Weights of a small transformer language model: vocabulary 16697.
MLP neurons of a small language model. Each row is named by its layer, matrix (gate and up: input weights) and neuron, and shows model dimensions 176-303. Each number is 500 + 40 x the weight over its row's rms, rounded and kept within 0 to 999. Numbers have three digits each. A neuron's up and down rows have the sign that makes its largest values positive.
A block is one neuron, or neurons of one layer that tend to fire together. Before each block is what it responds to, as a language model described it from the Wikipedia text at the highest values.

Infinitive "to" after verbs. The word "to" introducing an infinitive after verbs, adjectives or nouns, e.g. allowed to, required to, managed to, the ability to.
L4.gate56:516540482483469543525509445495546463540527529537517508452421455586485440550494492532482577476497469470472533459521511491427578504476478479559516492555457511515491510466508498550502473561478489483491546523475442531498478497481488512540445446518443487513428485491460492568501431496545426475497494475504470504367472515474518516461517485442467454490446464522466458437568507484498489464565
L4.up56:515466468487494542505437489548585513500456500505457484531489458482479512489535532502423483538483494491505526496449465464558504527511508493468474444548470462503534539542544558465486544586495498472541467496528498535478569523522488504485457477459445519480474489507551455518463484534510529516518421475476463494417478529461435591509428497446486545531417467496488458504488494589535509506519

Relational "of" before entities. Prepositions, mostly "of" after kinship or role nouns (daughter of, son of, member of), plus "based on" and "(" after a biography subject's name.
L4.gate985:474481481522513508529507449488505451475498472515610540490453499496490466502536518544501451524526493542472532449460568464540535460497492468539500487534501526456526492577511523494466541473481506520477459513603526489542527520411507558491478499506453443505487503469523498491408569523522523475527444437463545511475486452453492525577516507515550525456485417501543493519463439498568456524560
L4.up985:556550576461527526464408523544476449552472517488565563495497476576520576485476502577503460478486523508506544449485473499537516522542449519521461482551465508508505492478497523449467521539568505515546506504507453544511522483504571434465511520558465484499553517535554506524449509476494473456462423485524581465454455489448454557519544550494451578517482459556488532479505456556513576543541

Affiliation linking prepositions. Prepositions like of, at, on after a role, membership or part word, linking to an organization or larger whole: chairman of, worked at, part of.
L5.gate142:538500447566525514504510546485509505553578528527491476479510538491503495393479482576535511496520555528490469571458560475569475420529457562513498469489483559499502481503475561550441383535437447529500557423470438571514479469468494553542514485495494546561457535522503489470402528524488511536470462494482471548474512465483478491570565452546449552495478488527541434504585522535416527470476
L5.up142:578521578521433495528415493534498461487504523491516563571519532498510544506516539542515454479446501415503523475539480513502525445517524515508473541522595536418506501524465514479465489488528455499555494446453593541423504519408469540494541542494573509496483372519473444487493522495523437505462564540498426494430475453496519479527508493527495568430475492443494521464507545524489549486593
L5.gate253:499445432512549559484434522494473515451536483464520464509502459499475485495520542481452505444502547498498518558456494448433481507488452470558479458534514511519460431509472579443468501466413497554496487555512469520566497534535544482512507495496545462503474489527500466526464504503542492466488462616450480556514469455544410501504467524516469439485411490577488521521500469560521532450458
L5.up253:510493574488529482532457589486483522467440609498399495421553529488464525486542533494512496525442541524520449423552490480470569520531492527430432557556553550544556418535504459514441519546499482470506495505481458432528457486503556469529455467465580476492480508592513465532441447541491436517488514431485454458483570554503578435504455482493505392515531539454420498503470448508411466529525
L5.gate296:478511536513530452486459488535429551490524477563484526511532424413452499503488513470486561528537517573502469569479429521491531619492514493517451488507510486556481441493502548501526530440485475574422585528524537492542503538519541431545488493603551468525532498498535514527507532463436470486518632513428533568550546508511541480561461507480572534436511513481344441513483516518566481501467
L5.up296:478456548498544486497476523503531482480431513545491561500453523545508484492503558503529524483559526508430520501458437491450484505518430481519511470451490542490543488459508481509495442470508486455580555511578481458472478515507508508459533473445492454499470466522481574521501486586488461545531532555490569616547581499487495437518452507481542502471546488526511520435530566516534477452495
L5.gate596:527464488538590499459518505520515475479492498510509442478491457460482508476467477455486503534478531432499479532491513449462508561476449550468469489571503449472448475541498529459522533502499537478511575459505578436564527431499507525487397518511569528527501534475445476452447481431511527507494553557546445499508496511469449515498540497528491542471561532504489498521469469551542531546498
L5.up596:511489510514610558524500601534471539487481521446440530602483489489469435394492452450494477534515496576552453437428480449492490482545498542466486477427465506499465440512518555513484494522462386543501493511484532506479527462464479450543501494509501468488466434460467524559540536513480475476469483484564487507430482517511512568495515491537524507462514486531574446469434476490444424444484
L5.gate725:535554557508562558443501525491444435495448516506468527534550527499474532453551439495493460435507503470478464545452552513523440525482528410450479416504499490577484508529478508458490468497504536466463429467464468494478502533425481573550486422480619500483492539546510533539454464463425510498415499440511489554474512562466532529501465463477439521523509444492621501503528489469488512477518
L5.up725:493553563549508524551464479516446363430492517562551521498520534477492541511520484493537510456515531503536436534476569481483469570498509471606436481480481554473496528519473527519488476497515485506470550547502503540454444527482460486527488441442575428487453530551534383483474576504494572501552483473535498505473518454531480409489511491610600449403458473464536538494545474482471473545502
L5.gate874:527486595538482486424492540484451527539491447483583537500454549577459545518480493485476479550440555485478511574484576531471518432553486517578470451494499537509487478477494513457483436520537464462535566516490550462510486505443570492529480454474488479461519525490506524453475577531558491538531452448507460541533420509591532502532520453458502519435512451484554523500530457551408455547489
L5.up874:466554553508568447479483543519536484504491546466485516484504490506531493521483505532497457474437499572491525408533461464520500530481569478502467530483498578446463459467459485525536478469493540506572528460520502544441496522507528534478483569501545442507468499511510502493448470525504534541470558512497502475456484493524473486525514447557491524447430507538418570510521514487515489582482
L5.gate991:476535529573539459533630463443510443416477495508506466489514574507433502483456430582518531523497483483470558458465504514502473531529533472557504452530510578565539444513448544449464557549517478490516502468500520561511563494491442526474580465532486500500437487466438500530503487524529504531456488526419481471519461528501506481488479426478466457473535440519545476537505543467498548498457
L5.up991:557502515518520528504517529529502431456417484501512558441509540535494549559518520552483518485465566564445572504532463492498504475513458453521573423415465517498464485455497407463588514599431441463416545529492572504522511444516575503611518481485505504532487439440562497508503458507506479491527522481531419511466413554462471492469503459461521478524435453447484483521541439527442505441501
L5.gate1153:530520482537555485541499510540562520551504579511511546526547538464558426560515422521547493484481465496488506466540543431492527511522487456531442455504548531447440491438500605491443469475436492518500554506433458540472537524503504485548415481503447510486471590538532486489461524527473497531537485489465516532481416484553486481546476459522495495491408458463550482472421500509504550491416
L5.up1153:469429508561511496499484508462479515502491472462441512481504498511465528425509494492545499513550459521568497552474554545514516546524553512530514437488453529522485553598551537489485475574436531504429609463474494540489524548503502520563535558434557520530528513515614487474441462540511580499442596493451491524478476426438472470504507455569497451464519489506572490537505482547544478604454

Table row breaks; institution nouns. Fires on line breaks that end a markdown table's header or separator row, and on institution head nouns before "of" (Ministry, Department, School).
L5.gate272:520511472485557474502528413523535511545486528408544521523504473470466480469552511467549443526592535506545471484468461539445517430535530563503486533521475486596531447440513481531567481461497528497535464506508477509475516534414533498556476525463478473561458534523565468480527477513444433556500467472456456546481525476462489450426512494497519481564528409476459493509518433453557484537450
L5.up272:486473462512489506516509485488489553537456559516504527578544492504456514553429522486442513483502487427497474595481482478484504494470561447486486609501562553458448544470469507488433477444448394477552512480479418490486508511520553528450510475448545527475541437543561506465523548601480533498513508502472511545508546531444493560550496457499472494554479457500411519423504538540474494458435
L5.gate434:488536484448535545474492431536475495532457470414459483478516479471495506499501469519541505521530506481444544517486471505479548490536545504458520556504535532537565500471455471515488498548515455507529455568417441596460486405443366383492531521548519518511582435498541528506476504527543509423415505540585507489503494497462562474518489489498491492441561548489534501437528445532476541548532
L5.up434:409524487453471434488487467464483504573490484479479405496550546537463548474499481451456487542466499444535497408552532553527490462479481493530428475488486552459474462492481542610480460490472458527521536494487512562494470551558459508514453442570502458530544428493493482527500519466478488503559446478537557473463507471404505473542405572537485529452491471499448549537488565470561504527539
L5.gate489:423425466442507479483512552550513516584507415468509491581515545572391447499452513452533464486459543535457481510418465496431470505525484551550455513515465461496521543497537544480462405549553479499433495494500518516566495566506477487485529457581485547444493580533508497462525483577480514539503580513436570498503539491531487531483459523492479467494530443588458508473452501467457529574533
L5.up489:496503452461474496528536526564454541525496474465560577535450521501462423511507445485493504561561520456515573522464505417481465480486476488539544435548551457517480501406451521519464515497526497462426509444493522485479596476451470570496520511472452489471423506468540407495531517591536467523513480473524510484452605511475484465489469510496544489446570463508484477393524555457470478455575
L5.gate672:494540451495519446493480512486486532549525563486498410474531555465527428457542438481515512471525486503521453492461549525487428569488488554456475506468496515523441562557451468482489509492550448465516540580513513514573465507522498497557553514565526447507507482462539487522447489506551480426521527497515435540498501449544497566495574533569534457519476462508530455523547497501537588480485
L5.up672:576538483482537498542496463489456534503521520512488466547498470515405466543456426462535387563537468489534510531432556551499486454533537499456454476495514413513548430462477548467470550478510424508489500495498519503547458506447486556488564559525537522446503521454528495509555546490479468464414496545488495466498460496516470497521541545538560464464510562509551492539548527494487499534517
L5.gate815:481503483517572479559437385499508514506506477442497449601504505429479532485466536432507552473529455445500512510527493583471460522540558483482566535556580526454520525503576618474492460546537475523469506464504458496414450444412449498501479584470497506471574460546473474497492497520462485476488515516446510479520480464534431460554493499521563528513552551573468372468448475479491509535518
L5.up815:480483464438450482515501448561538498453539505477492444479514394501487449488413510501403540508516539507537528439534515460485470523551550440535503527552520517439535515490487542503429495549448459507516546520458458478494453447464519562482488568474532554530512492517450499433548479463438528516474528484484491461478477547452517479519503494511418513531536428455517526404483513507545573515482
L5.gate1011:460556476511546538540476522540468558503466515505556509490537493492484567506421543497437490522554534470494499478512522448429465530504471478422464534514477459509560482467541467522557501456566522465532433471468456465493538435486549491517523468546561455536479559443454536465489509501477472486465505544538513458515461498451561544497527474482520506552455511541464433433492575558456542537500
L5.up1011:493527420475536485515466547492520504458475515494517484538500425490553441487435552411460523484450493465518463473488458486524455539473495527528482539518436603532542565449504536569449469437590534475507508525423442533467521473486474485554549436506482498506544509538526555468475493469507485482537426544472520551467480472455532472546465485492514592462496512447522449534472522497526591454496
L5.gate1142:546564461476446467518486576489532506529467527469497451529581495563516534532498541490469539450448550469442532449456441541501503523496449513475515525489519526581467496434503460572534402452418470448441483506463446430525531494440535513502464473535501429545518547495502544507490523511463541527449507539521499451496498501537506494527428503447498470521510461556555410512504494513477541495551
L5.up1142:553520529496500477552459544525502556515483484496542440491474488484465529466546526455491568461540569486534464513580539510469522489504489475505473589523536468477516562425537543492433506505483455490491529512577485520503426463498553539567451432608540526500438493510488486537523580482555465508510554528468498545497478542468553505541376557528594553449573439515441606557590468552551527514492
L5.gate1268:526535586451495530542495494521480496519462497462472482529454507462422590507421527464465476548524457531490491464512435483572482455502483495535545489513460536452524500458473569586469456453561441498457515489452469504514525468444477479402430474509573450528515451573501510511437542486504444468554471478531589495515463495525608501504489481481540574539466481517468496493467551447494519608504
L5.up1268:539482570562481556495464541512550485543484423459479454482542566523496469433527472393470543509497565460493526521507525497524489409510459493550498526586411500537546452445530524575488490555510493537553451456508480547531544577489495457530514485471516473510502498538546484522548485505424539516440486439483571503584506492475535527479473517454509541495437537558525490529499535514518481543436

Head nouns of names. Generic head nouns ending or inside multiword proper names of institutions and places, e.g. Party, University, Place, Road, Tower, Site, Committee; also table header words like Nation.
L2.gate28:500512549472494482574577547500545548446464529420540444475541508490493530502514524521525474610444498424504511505498512533569475484503456534433590513467469447420527518487468526506588484495495476475506461508511494409485462446469493482505445508488521465517523554496472577503532544439529462464481486547549547481533451475451489468479487519558570519444573554482479527530453553505493562515450
L2.up28:529491527556471454531508544519462509492451529494421452522485460512501491501534458483589440556471505520531512456514522443559436539487468463561522470503528513536519504499533514512575544541482486452470480452453442480499507517433487500488544487425521494488453527580476582486509519449544498487404497572435561476542407477422528521522447444564564564512493520524441476518510471512511522529412
L2.gate134:399428458521530440506520440519553434467477491457470476510482468499479543522530487457528503532507517487496563504482458433531515512466563488507461465484436503486507512512449545546484555416483475557543548546541449494565542460480473560473549448535435549481481412577510466497453541536530546424496447477486532439443445460461441547473454485510568405460484431454463542510568495555486515480509
L2.up134:444469478559539452464487478488543483517454485454544503545554420580550529469524482485498473565485577527525489466459472522563541516512533453472519503511523440531569453421485490603496509434524487531482495530579508526516533527455513575439511488559409573481508407480498462515550563542536557481487509509465512450463485494460435516446505518489598422424537514459454461517549504483426539503502
L2.gate398:509570500520516518534477537457447466524441519459505481524509515506465518534510509498449587503530513559463442550487480505501547445481476524523436422516444561510556557501497523498477518473473535597551490563518484520471528551526510422503526513514515510507459426481479516529508442474540422407455507509547481525509566491409546492532466520474509451480536529584488564559556481504549513504494
L2.up398:548480551418547465533498486478459493446486499537452419431548523519539470546472522483481528464507571577503420562527552532488435527477463515498484462500497555474509467519502531522495450508466515535518576475556546549555555541542529537468595535511487577438493507517547545569451411479534470448491494468496492427553456504500512454530503591530496533424518496504480551526549537471531531456438
L2.gate426:472482452451496475449498490441503538505471386450569588559467532483489490440506494520484524463500524466422563486564490491480553484536546470490504547484449476417509529543481520448506474455525482499445550505511554496504443467461454498459421536471575473482508482458488601474457540463507416500460527523546570521512531527552482518454468442499450559398449471495530565543477515449512453499523
L2.up426:420572564460529467544447512502428457513537476509551581504499514529487483546461516478463485480481581535465483473539448501513480532480506484406489521487551507454505424567465501457501501499491560498513562486544515440520474498521483427471454493542545449500493473514433577510533530484469411499463529495601538549435499470456541539481454518476520575474437478503503498472437438525475537554469
L2.gate619:479514483520566475505558509517521571495502472505458543467497528491495546547490517499526453481479447464467492465534492536417498455485448537486550446501479476436562450509499497531509514510569503468476527571561527463514514550455484391425496484500547485473449487480480536468494475451474446493526487485457553495529440545452531480484507502462494502503454508515472489537449486595527543550400
L2.up619:435451521508510502484496440439478478502524488470542469491428525518510510488542485526492526534596589428520506507526447537450538500462548359519494553558507504452520459455425499483504487451594482509557466539438526517482507478548518543515578511455460458509496511544463515490539485474536497479464506443488474561498505466498469519543492509564531518502562523538462485489454472486459549469483
L2.gate1020:529524530488493556504398498501516512428468513443544499512500468482493460604433589520511534566506439513557532510502492547554498497554491581542517497456575516506513500451497581519520540527563525528486494495497488487463527523493568560473448520471550449507501503536438561499582466533478543493482474551489519483459516448409571556534465529473481457518502566438534490517433482545530547511512
L2.up1020:470548552464439527531516530536469472407454571533569469524458421503474518591481569490490435560540485490488468486524467512551494509544542503521556456441491435519515445545474522525551523471594509406512531472558478467495478451491544480487460468487494488497474498488457508450526453500450538489456585501462443446414515447455573519528477505498559490472466530482430521513457498502497589539461
L2.gate1069:507490473488488466519492537466493473502552502449502429458540459503546538528538537459486484522496483498456494554521532518570511482512500543443542508513538509436535548465584518459499492510507520531526455499538439552534570498500453455591425529546536477447489561539472502475597487438409488445535484544466564406457488454529531489545438514491500469450448535464387554482433561562527460526500
L2.up1069:523584497543500450570473510549417520423501550527480443547501481533512518542450505487503495501508430440468478537478477545526494516517512498464503452530455507448482507440573565518538499526477505531445531444450437453513555446550507441510465551451481506483470484550406485458527516445537442529466541519519501527493502450388515517503502510509468591502477472547470493433413498472467524541463
L2.gate1138:506556434491603514532454585473481559551458532500561519459437560474467519507464523615470400475506475478502455495544488554505468483477581563429595502478451428543484540482542444516525470532497438491461531472474543501522476496509427454547519484411525506558489546537458529448495486458484403538463629469465551442594463529549510489500505464421527577532513493513553555505508497477539511487489
L2.up1138:542539457531503464530529468454498579484437504473476519523420507507467554577529452528547496510496485526489451571555475523522466527471530526557564477453464493559489493565514498480499509501504405427500488458581513496451527493519511494501532502462464533496485511543510460503544475504466474486500492603441516544552558424452496535526452502428461541493485464469470481494506463559510513515457

Infinitive "to" after verbs. The infinitive marker "to" after a verb of intent or effort, before the action verb, as in attempts to, decided to, tries to.
L5.gate31:528447478529530500525387497468528492459524545495562499467506488469489527505503472444521526393475476467519512469485569403496604521445525486492502466482538513548445479503522445458510477512522571536460445449521451484572490468482487499458452514569502470480559455488495489510552468472453572516514491478494508526503524481547565503547488521464455459502444554577520465455520466496480516510554
L5.up31:483471539482425493506425508523489521509510505470459526511496467495542466549482462460461532519540544528424499517366502452482513510474452525472490573461478538523470563512528501441495472470534529510454550549511515494510460463472530531451475522540545497449555492488532503521620454531466524558430505453457468535526489489502475570472488423458500564445497532521489461509494503533492457485539
L5.gate416:514548530467455545434495493541492435558464493552550547456447517569417497443491541472477445472433541460493520440441506530487484532577535507453506491469427471478502444534470462522450524554550483535507485449538502540458468580505510568596430533397579556571504561470489523513521510475469508481494456473502504509590501508434495470499494485484523519545521533497549510460454508551510567512546
L5.up416:394512483455534436451533553529563512487488486577472496544555428535473477504535524521451480526429520501527401517521458494523472444429527541484452475507554538545505444460502503484475554542534489527445408529527510490479468511495510493520498510465534526542534511452459469386570450532453533460483571548456481566550517522503503538507466465375426446478525484459522491501481507573613489541513
L5.gate599:540551476527495465550519562564468464567482558415523428550489477550456483514409538453567500427530497466514559472549465508529472556550530482497482513508535514543467504480499504427483460531459517428485508430511486444491527461462521499541501518482471569539453520469538484488551536506481519469522485502483520515456475513507495574576510540515521509416480558406528463504494528515497422479544
L5.up599:522486487492393455460504487523576426458472514528579517568472517447499553562551536491603497541455439555471435495430498529535554497503490479523488482489522449442453462456490498457488476423521470526482492522503475506517433509487461478470484481515536459471466523466491487492505517458560538549526459541581470499559467456462481546542468409516498500451483468448454458540496506499500461490479
L5.gate614:518441430565570514448557413558575506525486527532496525455581472483476541479436447603513553438519534526549482505508489480549477506493532496510521523476550519513480463387536497434539460504477440503484512570522573378513528504505425465559511505486512381450512505497507514528450477477559514497434519436461432593521569434547531526529488530469504517519475492518539481494507520479509502500493
L5.up614:565538473479519492486467511521536485526495491524428522533589505436500501441475491510462368527474459502524489416502477468460473482532496504441486518553478466510560469438562465468476477536534543515490534471496459542567538487489512514456469473508550522543508452468528447547512409567526471542449426545513465478488470498447521498557455462476470519544455524468504472462385559554482507533479
L5.gate823:512508500463442539495538524497530562498421557534499497516569488450490493475452484454539435454531479461519441523480543523513483417531526490459553530592469450530458495492537480463453475474505445521485466489391513525521517481485463565467372508552537474500509541513453471510390410548511450462461477534442453527567510482469538543589547422456451572435516484498485481505459348487504497549479
L5.up823:537469535481508501459519506540566464514487518536440478485473472457474549552500475526484440492552555466474439470508487520492570501435483517562515530484479540596452571479507417472396523478517498538547513507508542488577457557474436490453484463501528506546540523446553535478523487536453484559476461465436472525538545493483535554477484500507452578478556500511495505432490425535533460475515
L5.gate929:525495515483476524500505504513494506483477475485504493570513540516497497532527539496489477492478504486511446495491510420509524460491487539591506526525514453495502528486469458484501486506416473526477493516513524445442495512465521515412486498469457478501522467513498493518485503537505517489430516584464427527503531504488516524451516501421469492486489507456577505421592472490574443479544
L5.up929:516501492496522482506457537559584510526480505538526560477530498509488501464565509497480536494468495458528524468542504576476561462536516481550502571474540548503489510466538450521461457531460492531475502539459503490414468560471524478476503412528552539512502549470534538491505456537456543532403475542520455546447511478470478504505407507483559404446492455493521464521475537529416489486489
L5.gate1219:501485549438532547514566479523494503422535582502534532486556508504535454576516501556541486519519457480477453491457490440607442503580519452499464487484505478436493447478411478526512451570471506425559492490567455475529562477556523522514556502442540526484482463532516491476555485472509524452481456464534528527508460526504508542556415477491488522517515522476427498515540556561510533476535
L5.up1219:495445584427507543541470452518471483530554524402473532445527519548529473520498444512428472451481521479449462481492546475557452423495465456427483518533582408470459488472553479545517452488503503515563521552470504477496493467595531514499449466558491507492541526536575507442508511468493512470488503439491473517542518510481475439467469452463468495537556532499429546503466514562493595553504
L5.gate1277:474462445576475505563419526521476502546528433496533467506529472564427476513516552429501448495539535533484474482460447473469505577550434586546496490521474441547500494438472490519543460504457471535614506505455538470528470477493452576444505491476487440482453421520516525521481540507515423556509472508473480475473504498445503546558487541516534503530519565504463471508478445549501493459562
L5.up1277:496513487442533561439460460464554511479491442513537534543508481487574495585450561543456479493536462471494529444472488496547529496489499453522560498499491478526467529481499486510565380487499497457550529415492470550406516439528516466492559490488474470456509495450483566528546484571548479520506556447451450521505517569512419533529514560487512461638541509543471507481469498473525488526525

Table row line breaks. Line breaks closing a markdown table row, mostly the header row before the |---| separator (Home team | Score | Away team), plus occasional mid-word pieces.
L4.gate724:545437454496536501516460462537499513499477403563518475494488497401501441473512502470518453528535517575464420436463506480492426575480475491498561544493498518506460464462528484434552514482484451536461578549503488516521521446435502498533542493416497445453482457497589511422440433546495427464540490537421493440496530566435476486543499472519535460510564486550469554469561525496515473508475
L4.up724:469532491496452487428439512570546565496448474484480455540511482454511550460524524524463520485471492422434450479487529508511565542562476490535515491485433493540615432546434538480501414533496456451495534462546453540477537482500585438468470523447589401479528513550562483432458421490504550493562543448483459476465490452500459466489525524514578534549547479549525510500486446491402499504505

Preposition "of" after heads. The word "of" linking a noun to its complement, strongest after titles or roles (chairman of, member of, President of), also partitives (80% of).
L2.gate14:523519416540587477419449534446531571486505479511491570537425529459503486481481514504453577464486542472566514538502518468533479477505465482476484478511418529532480493477512510497512446445505511467503476473490483465606430480422508456500491490523509460489531475531500576559420514563408476517501494426529530568474508455454510491566482492446478461485496536549516504560451560431439418548451
L2.up14:501530438481565452489487548435506499458449571503501482433527512485569541581493530438483483518434557544458514519522462510523502485438480474511448488525447479500506497477570527417468429505479501435513449557482467547518488508499522466546501435559507521505503506481549436488441519526488569506411468511534517536452561577503491524551525511476456440545524483463497525481508474554487498485542
L2.gate52:477582535512526573495454531583517476570467470518508506520481508545515526458435558434506410460498506484535488521477449474512457450490562536530498435473495567611469512515498562463492485471473530486448552427531534492461542532424472474519498521424536479503472455499514588520481531541529536436555484508535514502535512510427459471539539528492489557438475516550465488534510557539488531574458
L2.up52:436563529484461489531461506492564462504507555570418495552505484552553462487496461485555478449447514566461549492458470466533498423529536509471500462481456589581517478519550450551449506544465458506507511471545470472476488500453509454465516387472510425488456540524474476498496483502531444438467468478599523511514555542454491515543519506428476501474440451502493472493503531532554528513496
L2.gate199:460421488503500487478547493435426579427507392544547558538482491454529521524513434436460518491483492522517515482439530470521516467531483522539486413506482452520538448507517466499479542500506546427551422478500458474537468550433464462566552536481524520488499519468543523504549463541531550520459499525463470510487598486467457406509482459425462483519445476437442505539517453453502520520571
L2.up199:468451507520441558524583503505445545433503501467563494461420456490410493519483493516500440454535476431475502529462486516508445502576506499529421476532520462523493519490470506444511523426475486534562542489497539496486481497561504521536441491550483458534494478528549566522470450557478458509477535542480443470498457527553542516521489418513559529462483493535473456496500488504435514518572
L2.gate364:492541447476491535456474505481520485436479473495421539448483538520463577465467472527494531594501534498559502503489565567490501586518472513482540532508510463498512483454581414504498518495572466535451463538479433414440555550464481471521532444529528471561529484524529532557441531474541518513528523504439551539493486436496531569457571502546533582509581466437566473496519483514524546507531
L2.up364:551514425483488539476493459566443473469489444460499486522507545486420560467453484497515526472549422460574569521492574482504532442428493518449463519480562488525435486446489477487471504470541476557507502540508435518554503447527505531542509516564491564473521520467525471472522483477473494506514504471441428532500523452584488456566433542528516500466515502489501527451470456536498528484496
L2.gate451:509530564497466506511495486479525531454570467488479518436510497465519496466554534517381580482515511504439423502454455463603499458492480506507463468415490501603471498509460514533477447382504526472486528480500436462469541499521493446524530517546505553549502504416529475446510439532556508528465521471492503481468510494531520546514470516482452489491531488540527558456520489451536489460490
L2.up451:488442485468495586556483431509516486405533546504557463552516471455534546449481455442484480608488451465454520469543515492474570499486477458539464578491501455538509493544569479526477445525523595442406517449574481434441519477524522527528534528431563517451399510501481511504465564515493532491459414583535524526484526565483482508503466479520446489518537448456504535466486526517413514510549
L2.gate1120:519454474519486510489481457539524546522521541495503469540478502520483494527457504453466499545465465508493482504521565432521501452514523617569478456566412450548576386495501486591498520552531452469450542496614475451407475488410472494537516457511442530514453454541527491526538489525496512511513477497421473503462517429527520551562518557442539432500506493416525542489513470507530475515459
L2.up1120:474519524532470520480507463517523459407496512443536568524507501563528502520555480565510474447537414527485490517457481545559499536445460476474484467457459457439490525545459448485457580482494508507518467549529520540456505505478487442608480558508470467536527544555541544498538466537492491548429563500506442461457475476471506485553486531510507456461436489434466566538405411468534527458561
L2.gate1186:469471471554503571460452583500444522476539570498487518470481451469520534459564566576513499477512473476507498401507524498527526473545512497507508495489506503495497462468483514478573524504561524507515537518504528560507495490441509464545499468425522469584563447475507557509535562467424508461403482538497492484570508496462531438503503446516600558419539500406574547508446443493547521501464
L2.up1186:569556510518474507498519541508432553469445501532474502497561490537551488489511478588478433460439431503482574442514491517467482513507564511516561502487520508547529463512566468467433545467578528469476433488549430557537510471417555489526434459432528505515452542521494520490483518492518518489448561467529489462557453475552513475546462483497509564440473437515547470524474469490529475480475
L2.gate1190:509499474534476567529571483474433538418485547438496451572492415485516520474479480492504510466514447506463485500497509507530396501529545489499448569521465493544426506506436513496460511482554526483549447526516514515517426548507514554589481436518518491564501522471485484443467445501581522519484538554495473538453530501485461440437511491462479507461551498494495539457460532495480567518470
L2.up1190:500558504508485511503452510578561445436442454536453589532540547511517461479584503513530485502472558441450459524476571482484553463569506464501456412475529529491560472468549504477467518524555489498428464480458462507465482496460543527495475454551598484456493492532502542472506523541458495467526467482487521542487484502503553429555521479534527507476502483477558535528465500549494453597449

Infinitive marker "to". The word "to" introducing an infinitive verb after verbs, adjectives or nouns (thought to be, unable to accommodate, attempts to murder), plus occasional modals and "Early" in section headings.
L2.gate61:467545505442491468503577460551538452500474438540502445524505454513525486544518571534498550574435517505524550511516451457466468511465478488485524443448461448492589466570578438534465457445510476468531554523533493459478556442518459526431539478501494474483520464532504510467495428455477519575488436449506490502523514438549509516557468569504564538511570436558440458438571473531516465491471
L2.up61:492517475464528593573469495487505506511532461476502512543455472445505512480533505487494501526455439473521557518554448447554505513466497554503535514484499417509480374558472471500508475434545466463504521553414417533470520434552498501414483458505471429474518458476562502481534506499546453538532518431544448504546404486494536509537456521489511485498512470480517437511464468541505523468502
L2.gate276:507481463480447468509491465506480528512460525499492552535443472532510430445576566513464583506495535515511555563500516471537551493504552522486497481542494565518545558460537495451507494528527464471531518470460487453510415503475556518437458437450468512515461582556489499549536493523467489538495510474452397461532560513534546537451482554460515544577491527526553506529602592513532518514572
L2.up276:563468521540510507531480511505517494493479536516552511490514490538534413493474478516499592528482496526566511517512551421534484491515521613534556502565523455511522523447574459502434506522542512488510527511476430522461459490496544576543489468468467505479473553531531508451504548519565502491402455484453503516396492505482509495501454516481502488568478539499538413474472501567525501534558
L2.gate390:504446546535451488551479456547495538567469445506463511529546454552467477461538537551460448535464474492519501482524418432494485424455466482504580447475485452557543424484520475537513512529501521501441556454564534452527456505469444527499513536488514488470490512536442460564494430450465565485483522466506508508490444532509573567495488458476566587476498542507527545518496475550549406484580
L2.up390:474501501494568587542552495463477422485504451462389442507562500523460563458462555460531485461470486448494491474532519563537511544479501544499544448547554445560450543465539523478515489525532447536540505464499568476442501495518417530451449483489506454501520416505483462480464485558539502492472525609529520591494467435395530502505547562513526497494506592459506581489452525491506522553532
L2.gate410:547451487482470556536571463510452486488478530526521487491515459513505459546537542447481574536526566425495557515489509497456454490484547459477479476392507439543476531498497548492540480491524502480531485445568494544491504526456422549495516540499502422423596560462548502537505485511545487518503467516471486495514506484521466499479504484475494506430508483491466518524529482508478463616502
L2.up410:473497519513484505549467526560521465592497481535477528544482512571483493509528510495483426419461464432461451450579412520530491448458416477535503447446537476536478493440535501457480518529473489514480543461489449553496455455552436519499492476524527493507470472492554408454522500511499557539560495503523442500559476507522486500500514501471533538521427444475503482551472457518526501504430
L2.gate624:583484437570470541449499515548540473497534501515546467460524435499466471442497535502496498454505462492505514346559502511561514443558548521568514511484495479480487543450562480446524520496518442443423553470542491490474528526500530559550528490500451483497521496470500368467532505491567517502471539501536502474576487522521471535481452519414522561558519556497480561513443539486534441494494
L2.up624:467453461472486612437577465503543499524538494537428478482481492474475501488506550533476510509489502446560491464451501478532474447562543521518568549511531466480509538469552489459556544536525464497436546472481506467514480492438467536517538515492482527382499442545556480515524443505480437492511448480521459532453549491489472487467561474423580533492532552528513422439483477526500521562495
L2.gate626:494455455498536513484508418497492473523455440468469532485515527532468466470485592449550497572546534462542528539532530479599521440522561511525623437530530495503441548518469494517559489539532501406475546454545536485471495537508494480464550488520433401458511466466533482519487515487449520532563418505499509522547476530525493509557510424511510521485544560508492420435536425541432436456464
L2.up626:495492439482465449490430569401488564471514496475470558502615468475490464520530546527476513428469474508515491560536388575427482521560457465484488462468528441474453460475556488471560450467460494430468547485528555422520517502583430567486450511518460540498512520444481497492548462488495489515514462458438512552449510453484530506467471569528519480511402463505505545511509488485492531503533
L2.gate651:497466503521459438556491448515585491476517533527525506455558493467542440499545516519500461515568467507462537473468478526448538510442517579476544458463487519474510512513464513476521477479478537440498491558515461458468473402553453511553518442492454399492523488496508435442472441520530552513561499445502479504537538493453407476564467476493521491509466543484565423502513466475520483494492
L2.up651:528490521460448506484512465493575580595475439502496585527433560525494481426525577463509522503522472501459461521478448513477581542471543521447542480448475526550428512505464584470506537559561484460570498547533436504515491458446528533538495420475547448528524551531591484443425523572418449477533511502501486439523454567454541477494537448509481548483525483542580516542527503517561475499492
L2.gate709:452466428543559442482523468520491554424440483512588477492494467461483535474517570502566492519448584497572550538528534502532499544556518488511536511486540564470543521494543499512537484450558483486506545528437427439425444494523503478450584473439493471526451458520550510491479496486579497476474495440536460453546526501469483608581509517516546473545531481569560467478446508549515508493467
L2.up709:516480582403461576494555492474532464541430551528474544518500501486445461479511495420509490558480477458520539486465517543467455495496516491465522487530484490521479437448476535543500524533446450533530418518500481531473528451529493468459507464506497457470555556515519399464528442534556546444525478520541461466504519469522533534430499511516488509583499552485504505464522490498561563464561